config.yaml
intermediate_size: 1344
lr_mult_o: 1.29
lr_head: 0.00918
MLP neurons of a small language model. Each row is named by its layer, matrix (gate and up: input weights) and neuron, and shows model dimensions 170-340. Each number is 500 + 50 x the weight over its row's rms, rounded and kept within 0 to 999. Numbers have three digits each. A neuron's up and down rows have the sign that makes its largest values positive.
A block is one neuron, or neurons of one layer that tend to fire together. After each block is what it responds to, as a language model described it from the Wikipedia text at the highest values.

L3.gate186:410510430477515497459474415458517505458503507479476612483471552490606463475576490441467452407490445370586542477515478498536510580455488523499555533509585594608532587527559422515461518477456503467558530481506600530544531534568505532451496504439437457443523553448534412488400608478489458492450472542416461506487512476561438553504470525442502561509578465470517480461472483479524517419477569471535500428537554641500482512480558459514496510468439502500607455571571470497477601545510618494388411534439501464427539547443
L3.up186:440460531533540558439517500452489491543486566386364413457471368511467480384470483539549486529462576536539550528448568515480547551539512573466487475511431454457517547495506413570527522426473563533535373482515549578527479418563382464506477428480440491476487475412503429502594530574445476528470495433552510499560558460503553511455454545498478516502434559523505515478516408543502460474576552540505452631596566494464498483504496543395594520513557452392548476491507558496466510579537546417532519453531459428516577565524
L3.gate301:462500451468544596381506454487566477508476558580460422556531483498515561496503518475464567423467545467451521447497532556474484564494537537556473450440471467489527441540553486501424484601567541537491454496462602547537472440520514480501476394528500478532465442482511553551450536471493477506526540504442462451539470555502500568501491501546484556463489382410485476440513487461536555440523561500476470388536571574552487446518468498386534499455541489407544440497543547496569481608525568460500522484451424509452505532543
L3.up301:494494518442405407509442486493490476488476529536514392488538516467569481409455527527577505456623551568403405477553557465561388581505557556431530465457504504422572419476454536510515428517515482419478557569433513480503547548492557502503496567501517530467530505502441524538465478495514468462435411512530446511543448589527448513491468518564440498516504566545423447556549399433465445448515533442545435548512535555503558567522447529453468565438442495547506434463535528605499465400511447529533423475532495555496523510495
L3.gate1156:587455512438511467417547450504500560514490552463480455499501542580400484449480477559553504417441477411458459548419565588528487506566499505513459529562471416480530448439485497538444513389541455508502554466562473597526544442550523467466563543533501540576550478397562550535508531422520519464498525713498515438541584528445442438468564489543426577512494424538578556400425497593466472438488499494408475460430520510514452573501479450487554538502527400515504500534496524492600494509518495486508476630606490360562456508452
L3.up1156:450425366571441484454500447484484488542359370550522486546479523538490400472559464539500547463528423518527514573547465458475549556523497528516542504467516424561474490498530434615517461569505550447575603582563538460456525490443493505427535533469479519491503478428440521467379486507498488573585505605520512463526615536398522495491514510498570444427433469492427528453429576509516505403471506552452513507463442479534560567589465512419517648499531534446537530508485455452554493486386580424467436507432406441456499595414
L3.gate1300:546482552482485434448539525492656418499475552520438500571576521497540513511519490446537528444475539472457571603454401444594493491469550551531473436550420423491601522456457502593539467550492479487525444475466508436464523598537496564477528454534554413565583467553445455493585498512488475504480480511569434474603501572458546520463438524487529515538463481503459531443541583550590488395468460547517496536574500547492482432464469499509592576483562426518556425568464511558563463551487448552558544503463560527417514485424
L3.up1300:517551538458577489526520472395539524534478389466483422517441511508475502395499455482484500413487522449404551454379538475532516420473496536511525469573559542521484459449540495516545495553515446436558477569476479503417472503516458575432462539547521470439512545482512433466530513603495503499484457561522576535509475433437504436440579489601500505469469414553522463495544596535406451479531541522586419468362455527510483475554546489475521432495453497521493485468473456316423517500455618528501531522505475447514446633506
Fires on "also" (sometimes "later", "finally", "was") adding a further action or role, usually after "and" or a subject pronoun in biographies, e.g. "and also serves", "He also was".

L12.gate264:540524417578515560578411565538497529495516499488537434437488410506471511426482538428472528506397473411548466481514547516517376486513557501598578476448498483456578541499507469490479570479463440516475526495567486382582587581433530524466500437426550451456529555470407555505471504535494508532510539471676508493512565525524482450480509425525466440546546542499548527562465523482497444531475464453493501603448524464524482528491468437602513515461599526503499573524524416484506546436533586538523531401525508525501463468584
L12.up264:545517560453447472602454438497539518550572475549517470484456478513492466588477565498463534481494534569443449517456466585534428528484526457511500483418473433481538468512500551451620602529516460615418488453384397539593470521425503598572479467513485566500561564471448491480537486449544468494603527450555457503477491494506455490536567501541486500450554396526457518464513369547441529508488506563507515507470373476524505472555444499546514525487528471554509560407463500527515533397569545557519545489439456456459528476505
L12.gate1308:430549497514470650538545474470526431498524502448591505480493479524515605480538466448514485477522574550559531515452500529526537483553486592439515544537459526501471592554504430375470483462350458491502473470511513501507475464552465421461485480547554504438552523525549578514586448525462481550550586533558516498476583519507545426531511455455588483479502527475449381476507435487622545528533478538607588427472540458446519475510518504414474451556506451541467536546569526471510463463540516477512488525528534521558551521494
L12.up1308:526486381545485480485479441472499461573609487439472506448468411471582476537534492540399571499547439523573465533548484527418546517472363523388416550524493497459463465516535487549515529410434504486468555533452551506453469557479539542486451513486481542470524536502490504471496571505489467434509468470536542461507436422506595430463550430482413462480581501394500433551521409485481579425443559458440456509570490521548459528526458435382461433516545474541471589477620486445530511507497572534507544521466383482416626513513
First capital-letter piece of a word at the start of a line, heading or list item, such as B in Bill or Bud and C in Crime or Critical.

L3.gate587:479543554506492461498513457543474468447494514571516489541478508494503477557492411594474460567520453504404517493434473588514564565440433395428516429473591477488514565584520492508482547439454477503538562494508508485491521455532516518489478518543435483545546484426553483437387555514477516502495511507506519460483418567502495536580525435552458543513501586415601473521522647423479434554357487547496514577585522427565532479493515554501485598483525482558500483401507535408524532471587529527565482534560510524589526525564
L3.up587:541490513588480514615636445520469532431522471575422544514568518422517510536469345553424598455413503434362511518448462441470474441530565556515524544452456484575476455477500518479545544530543497451523507496471501464568539481501488555476472521493510433543525477532493536462487533481498449515555541546531521594555474476447525471465522606531491612471507544487509490482528454481464445478451404520547433524412502455531550585447561546471476525529519543447467470526528514578399533497449551529480464371499381483593528462527
L3.gate647:528500472531461457607524535606512582510544459582595539541525546524448506431520514491454541511431497510480475516461451558378456548419516454465486500445436470483431544546527543464516562484491552551359407625534555440568497523572529547478502396399480415498574532477491526426483463522428439491562613463532528528453433531496608453441426599493459547435504500529424435529546420444522555567464443516455485577529462399483497503516561471509518465460511555420576393505400510544507481474418460517453471488538496504579529482511
L3.up647:501500564494549449505570468483509499482567559584469486584512462515489477519448479441396533466488522570482392520420578466480500533521520518480484542496580531545424505475428548480458554469562477512470449444470492519479530518456449507486519449458572473559551531592558453562486503545417484512535473487586556406430496446511521512473534514483451539461511461487483504550527501514487445436546509505564417513459422520506570481504484468576500520414504445544438499455485357528512493528554473490521424521553522520586461535453
L3.gate768:493456522483631500531460532455446415523582498527479543519498500447592480601534500593398453550489481458380541529480519496460516499396446512480534534540588477547546455398535504349557569487394498468444530511392543477577492533476599496527482556498495403526545419478448529556454526422531619507516483546510606552530513421542544468505527564478445549473501563461509487507508529464470573470444543518502460545459447471556555586493487416485532508494524549498575435442575490564388452465366588525506459548426524423565597490552
L3.up768:560514587530445520529591456531558551479574505463554461557490493519547562363520441505441448483444537504465468612509540411496519529500526489495528445539484446457495462537416468433430592476527450505462498485544489358453450417443501497450501441416548442507441523490505476551503502559445440440471486576478518506496428579489518462436419463532418547462456549458565456534506476418643487563406504426552525414441537574469489488577543515497500404565450465406545506490448530465502495426535418495542466551413470454535477484595
L3.gate1078:550474489464422593478576511564475541528503522498551458466531455452553583488492404496441452501462489542491559541397447638499510536522535379518412424540548527459456497482502448576529546423532476542634577560525507494471471508453487596505545476508504537504450448515447498481540588424548499462472464468496484548553552459465464463625473465554450507534508580527453528520474515458521576456454530570567530539531474482630459504462522570457452414455473502532464494579526561549500544537504532397534578477445443505572478564483
L3.up1078:510502526594545527454547502539523463472631431467521476545493475528526455429456496415563488406543549602474557478498473449477443558464566438596455554505457538536468483535468562546444511465444529576412542429408485528562550481488497591488426441529451375473557450584473457477434462432558446484590437514503516429433507502458605539466506501468436593526523435473510422482544498510487507503451420600469456458472469502593436464414478505529478487496463542558464516459480437523517481554498491536599480511419472438482562478482
First letter or piece of a word opening a Wikipedia section heading or paragraph, e.g. ==K(idnapping), ==P(olitical career), Z(ápolya), plus mid-word pieces like k(ilometers).

L2.gate64:441526508580429477547373457582589476539539542545486540498512578443513438455456556415417469572544533457466498469618521472479522416533556605485552533499463473466545562423466511584541414494517520487521510516505534497559538529535529464476503398514501497471488465515426494504564478560602474526563512588486501444453501631447518546437544477463501512414486487504471485482563572519618606441473499550475539498462426524382501448484461470468455488602521546546473469534450589503473438529436468518486472526485511547478542526420
L2.up64:449485490476485435476515421489550506560507585485481427481477509454600524501517498532471493553501521454468538522447384501580539532523434461426490467553463503489541446519516487495504526501568538519442440485476461486542450517440592463467568501598542525459493416484510517438444528475476404603514491490561515488567457491550414551500506493552544477502476464517550459503616478546492523515455613484469479479553540534446501529485534522505490517450494522603474512425484458496498532488524593552535489403505529471529514522454
L2.gate103:408560504526492584560475523554514517525508534435438501503521574391499579467435378462460492548559462501536467573447565420463573458394547416455473553537497537529552498551544408515430597530490500515471565571468452503510574550569435580569483517511399440581581607520532574468423557382498502545536494490518458558471510554397522542548485562549486501495526481503573457495492479519483489397477507523474525533570545443444525454651495478450549507515448528437543505480506502448536511447529503530504516511477596500464421512449
L2.up103:419417541497455425492486515531540510503563615488432471450550588389549500489449386426468497549480527472517468459466475428477522503534579579537453544488457545488528481502507473513541510499426535517536525579487543580488546455538454540605475485505507441547541510505498483501486473461499451487465571507554554471498495524560500413390515456474562541474420522528523554455517489521483389475521472529510540494442523510411449528434450513521568550592485505557551569478543571560442515555556503466417450546501514477484499441444
L2.gate241:507517582482511521500469455550536547550493523543483431524429578509558488419436588524406533507494522562514577569492420552553451503490538552491423529473508478464527531453461446449595499424499450444598534496551533461535556514539394537518458457537477459500464510473559563482478535468529541502570612574545493536576526481530418579509568507566469540504563458524504502478473450539494578582545525530473460517366478555548493505479602503563513388492495550549502445483428481528549555547540531428566606519488581458594543584532
L2.up241:466523459545410600437503522473536465482424548476500462556502418439538414544402459533549478500505574448542478585565499541579539517549503452513582541565464501579389429502457572511530500401509553414455551570559463536475455482444524446450501551500478489509433418465439594518548395542421516558665414520523491491467500492381475431500486421485490444488451536550501434481560495535439421476485451516558574465465507505540646518642527440446561533468585537531504581494552480476440484483467544545508589514546546465484413434519
L2.gate315:497534565534482453539501477465554587506545467518542467435411438409540540519437422526486356485552579507424462579497511460544438447516547456455540482558469543520431466394643478552525494443521489386472488426555538496607480511418574439570625542418470460403514534432450542513492492427480461516483535560565529482473598519515501459573495442506541513444509472522531531462566597463483530555440487537492410532587522500499515454512559485480427590462481484398527471463449403583540429473459441529503532442492515490558426452442
L2.up315:423624487370564543536462513476497534499541590514516475516599491428496468427518400552496435511525501540513586486455488531568490480536555481471581574530471519494511488491522502506530534482440642507487456567524434535555437477485410496518445494475464375536590558454398464546462408512435491514496394543596523533531580456440486612541531532510465485461612465567535501458535498545474498525511503506511469566539549503557472487461494578446539504583361441527521489474423463610494540519526536653564477617493524446542542478484
L2.gate421:580516458465554450556474537491502417523443522623540489532462510557448572414422484458527484540542486506473441501448372570530491485557352502531404551477527419501470446493542460531464507529532535468567562500558582517555554517383544543522501484559450403395447394417445590430479450511506538499492507535574628441591513499462591508554570555529486533425592452505476486397529471590584520603510625509626549521555446480504480524475567583470346570556515462541481484528475500551501465516429534492536570468569558506511533471420
L2.up421:506441512584524464473453475520525521538511505599463497586564462557490512486491513474493496555514599536531454421490505563488537546558408572487515509557567423472552465526516437518425533482487430483506535457500482393493484469449543469470416564508584456504484451475595453452416504530548522470476502599464575480434507527471504528501472605543476532492467449574488439394469501530523458556597464513600508458592431458437550476604542500461468497481482413474424594572513538567450472520497507527553352511524427502538585506556
L2.gate605:533511534441548501492478552504431503518408560597472495485574458457518445454455445522369553461422553562516518509532506374426523448498497480507402541450585374520460484452462425482466508478481597564498425417561432422548471548505525503507459434546514415505523441475539491534439443425530341417430449416555553456429527529504483451401419564529570481545457454547602424561463400419450504471479490445451365496416477462543471507601537470508530448450498541433480472416429416537476496497431440466493559553505605500538509536498
L2.up605:438508532465493486442538520581505482484451501580508445535520489526447493534509514398500463489548470485525446563493473466425495523505583567533489409496560378574458488488511503477429444502476586533469476468428469484409467497377386585534422511524510468582562544495485458415487567448450508514532413488582551481533559487511439466465535447506433500512540418450448460526541479438495503503517518489543476522493499502598449569550525566547484562555475534536493518555438513517521465589438464541520462486594461473571433498481
L2.gate1150:485414412552513635472521566473482480523456441409482468424523521453561489498553496448533450482392606607512512551423512464519454460527506475567401439484555536477600521490490465498465459454424465520501402491560584441530473460493464478527410505495436439554521484485533448515430422454471522503465476536532544435453491527447381463407549446553528554560590516453554517554528557459543529567539545513465587644488535583407469452528494508531571428546504396428572463514484429467481501550531419589493546505529594518450455553483
L2.up1150:525445503523416503475424567473534457534465596453448550547423576507566486534490468432542522452532535471514510621425534488546538592538435466455466416560548473423607462516553506506437457447537526500519447540543503500524532516432505502526481522430521435410532579572412481438487451565491489430599524547522549453627625508495592503415432486496603582553506439508501561483492498512361459470554450500531481547598493502465581453509535517414565501434453546506594460506547470527455493479435480500540446550474438471443451450479
L2.gate1275:522419560512466513480513477509619476536501553530458456433465513455574557405476532459395510500468570591502457586504503436550483420474519467471465501533564554488460557539544414509519536450566508453485483521452501467418491504436434425447449467504503487543542471480416444517540556467514571458494474615589569405572432522415526573511477554595506530493519503509592579473453440522430483521484482460501379567533459500413513495573515495415521507506464460586539471456453468598513559469478566616478594534555410432500583523461
L2.up1275:522478394562493561548545499498618597393503519490436305504513482526458546513540452440456494569489526532501414528498512552513566494472538569573458557530435504497442517481550471423434520394485431435587491476417495599517545514548411431578534455506504485400447422454474581536509514449348553377516438546560456511433490609429476517459531488532469430459460483496511532469534580457521431523470461469424456503512479462461557472542503445470527494549505476443471483447494498543421490487415403529527564567476573597469514515438
Adverbs like also and then (sometimes before, after) right after a subject or comma that add a further action in biographies and histories, e.g. "He also was", "Division then participated".

L12.gate685:401495574450476496587527505540536508539471515501544501503501519452488512560485528441490431444428560562414518533544498465492629486443468448512520501512489481511490458458446510606497534452600526453556525523538573558512486408571438501392508427512420517510414523482558546516530542539518487427504432574561543584525541558503573432544606530473520566474487495507475483463541517446473540508518453529536480483556500564409505546523569441528491489560518508544600450493404520485554440564449514459526445599501445501481514541504
L12.up685:455577472593503529562523444535447453575531549402473487531471466485495526462518396470537507424366566506499534458511491475423533487474426534492536496453474495378534504439457496516487496487509559524461417569460571560553561511545438526427551430449477489544445435517411505497555457558508558463565501508588460491544539426591559617482574455506465454371498520452526536560465487463508523525528487483464534582432483550521530411491457534534556546412521538502497538508537561505479566539578537536448493451500591532514485462370
L12.gate1272:435519442463537565529469435507537572524538536528497419570448484528451538459524482417558546457470599476464525568540462440492533505571530600495519485498503508441491427516525529530500380491587429505553494502417520537529561450565530544551501474571503435518503449477484504453510542449505487471492530550562449548474542574419504513481516473524507499639430479458574546493524480448521449485504508422527467548566435585476517527455560497452625565440502451472515483522476569512447466491480462532470491523440432501522462464480
L12.up1272:483498545597601538504511478540511521503607501489471387424512493436503546501499487455441454486530482473597551371469486375503522556461593533560651464450559521492485486529550591560542494408533461441561448477457536389410535507450523502433456495489486518551414524477491484538481544477560474489486463522534550431605550455449482632456451505610449455580536542567527541579440486372579562502466485431523446474598512518512574468531376535439507516510476593435497490474560527434578489474577478450608532417500585500485545569451
Function words between a subject and its main verb, mostly also, not, only, was, were, had, been, as in "He also taught" or "materials not yet serialized".

L2.gate23:523448447516459515408488484504493499449548499569569356489538579610555440468469489394485490462505543405571542421507529554438481532467591472492557563448513415531506488553559559482471525558638499524531492536440516444441488471503537559540581502581521500465537495523527468488560426497429533559474364540496548502500453340516485538471539417345478471474535512540455490588417400448475479473442520551524546459611645540540466488428505397525484539458432512564468405478448434518524461480533533480528506551487451564534461508506
L2.up23:479489569427456554514530542551414409507442586541502542557483598520592467367504510555519534413510460573472470587482509546484521464539464562551545470448515488516524496443425556517571558458494609524534410406524467443530540555459493456529578470508530509491471419496488551530494507507399484513489498426466577579520536517494524463467489521504470477569401428468550417507601563422435522466495514570400421506471429458517493645562541491514534537586469495501547486474494489590489516459537439549535504504484471532589521570461
L2.gate47:601538425500537542600630527549485456479512498521507438497451543500461485534521503441529482495566501427545495550491484500570559488413486521502489582501366468484457431395482562569555407532458552517520429457475429456510510467502501490477462402472461526533505441533490541462548450439543473478487595490549414518506441402637513530461520428566549499516524524470506458484532488500474589521531461448555499545438480429543547528540525525524532479495493424518578435541466399462491518525497434476550550541455439452492529501461
L2.up47:571501421482460572558493608454477545454558400566495466432562516544449574530481412483512551513645529503468504474492450433465447537404416484484530482491423484508505514548410496547572529552466475579436487414502436481517614397433416509468528541547449517502543471475461510483465540479593513653527423591499548455485492475438438518512488604468517476511483522395450544520488556483422563452478600386498588573466556561585473504526504598479427455531541538504503527534479404566523511465508579496531426511500493486572485465576
L2.gate250:523459557462552569470478440445575534492468497506522389560486435552615495415521526532456488590559512410521538545486511523497490535446458424430537490563554491562470468417406524460548592466552463501397562501453549484455470494567444475517551481581539502605460415534580561555517476552532412477512540523495474501517579470502537557606469577448447539505535480495431483454524536535578496528475519425486477479521537582460482560480595530493451468527585493510478407430464448614435489484593531485515423443518476475413390567543
L2.up250:456536463531405523528472555571450450497403421490582450555463498528490465439416544532479442524463515544506543515502559626496468555539621437490471618490577469527470494488494623534512500405538516461478463393436530483469472499474534622511531459439535463523559565467555587515496494422448408538460449424484503470549529485523579517465480470513527462411473524487433582491535529511449502415544498466507424556565444529513501547435501528567516506603447607513587453501511452508422426479447526443421492590437438622575548521518
L2.gate252:541559558500541546456523501462423530557499529609587477488467506622453548464592536505462515607522428576533558561646504562430442551451468497469574408485457469468551516553384498444487459420482503529479525539418438559441442478506483565559545510417559458444449472531461422505459542507559522476523460546483518521483503517548455494527524400495503488523497524540512435521575501411456454487502483596499493565472466489534477509454632471443565431457498415489589510496501539466511564493519526414516542593478478567477480514512
L2.up252:529532392484565518549545461536498611548454507495518543482520570513437458584439437534483543470482470451514527560528497458537538514475548511506562447560442570508462472489522559513477508497514464548468578508536503482525467561508458466489612507465512467433459495445689457481405518541508478573478522562530408501471486412549450474546556502590601595446518487539494513506486491437415465560435576482591530507521471505543563476440415553470560522436445453506567437470332447499564552523515490479482444473551352537484439543539
L2.gate590:497541463507395575468523536497485450437462441495564484522477560507492571612524487545505512521582486514556498489467576509492489478583471552516516550522573493478440497425454466424520506583452438504451490488464543467460511447538537586432504421473447445478581422471494438490479595449600469495453600449542481486496514430520542521549620487486501503489494453507537398456455576340554615526519495361549610507575531477577551597521436496499522546542534505432529477536520590535572446541578562545436627487463545544380578468523
L2.up590:572473535488527496473570476576487591456586555529609515506478516484607527480510509503496519522563564402521540486491535469455489431500440459389592517566530479474463548551562503458476540556435561482415465515516506523489502475576481561492495484582385596470497480511536475468485516526496578507415539521417569597561422490629513579443541454467467505501507438461568495532534451495569533444467414485471534460557556506532460522500469548456509513443496508436410502554458506433551557516470561477502466521469586596470470518528
L2.gate604:549403429540478543532473429498528416406394438456453475455457431546521450495457421456383515529385488551512476592528447495459506463424466450513446447503499442518441516384489501631627492422486501443430422536487478512578523467582441521550467437396547490467566501441503502457502495421465490440589609446552536510509527420519475547448533488452518533496519498447480413539546521501494552477401498432487459564500417536446560545475493499498531476523456554571563471460520500498456498509463477489551494456431468569549576477488
L2.up604:444521544495466494463533458566583529522513506487460573500490599472492449528507476562514508448444425584465462556510572522422474527455515471477564595573516535521443462518557538404456579496458493549455493430454506445534523570541486609546556491519385470395515479561525514443526532531493458490536511562547454525575419495427482516511490520513475487552433514439550580523492488484463507495477446497516461494512495521492534446509531508510522572480552488530507462417561432476487516473518494532489397589491545525525600551527
L2.gate875:611380449446499495548588495486537545489463557590465586643433460527531418493542435492460541517430502524469598429503496571577488552414416490515611545524465492515403559468543533514405571468487498512482401526492430610567540565547566483453453508534418411532571483581524565554482474458519452527519550517571494444480471429477490490526464489562451433556487507516529521547459454496514510385595533522409468519524503398501521530436406547478419487425475491528495522573482547490471468512472503396504500432498464493532433451525
L2.up875:419503399458403477516500499504360418489617493516454558544550449380497546541375500494493597530528503642420481435517544552403471481503468510538515547534535438456417569463530440463561512487494450479490511468508587469531451443540524493526556451440507552497457455556504458448460479483547509497476523592454414454533510524489466567489478505433428427494500529545501391589538507502466499532560507473495498543533541549461448542506470440516473403451460522456408503530497490545501666505557510484552520528427576459566516532466
L2.gate1198:513427550483500636519558549543591479539562403512450381509488488524503411503521520563513545453385474407521454590522453650462566456479556556449420418587452378485492439459498519481454509568570554534475533538502453507484582591537440501458511435512441596487477499430498494429520485408440524449447552563496468475575463514417607527500492511484460481425453483570476502499499566541449527463439527470464475560449480566482461560481483484475384397486532491493506416515433476553581523531455445418536511555488460510415529517465
L2.up1198:471531434495430562450505450523552519458492465500532449556539596406512408454521475435575553478406513543498546496473457577404558501485536447497533527477416512580483610422457482423506476462493486534475442494524419485585443475589465477447518494496522460450557467512456467447529574503529468580468556500563456430415584476501481563560585569571614473492413542432513434548425540442417496434491539525499463545424525572464505418512479528463547491420576580536466487501572487449493546533571483492480456423499458567589573432480
First piece of a word split into parts, especially "Wh" (Whip, Whispering, why) and capitals like K, Ch, Th after quotes or newlines.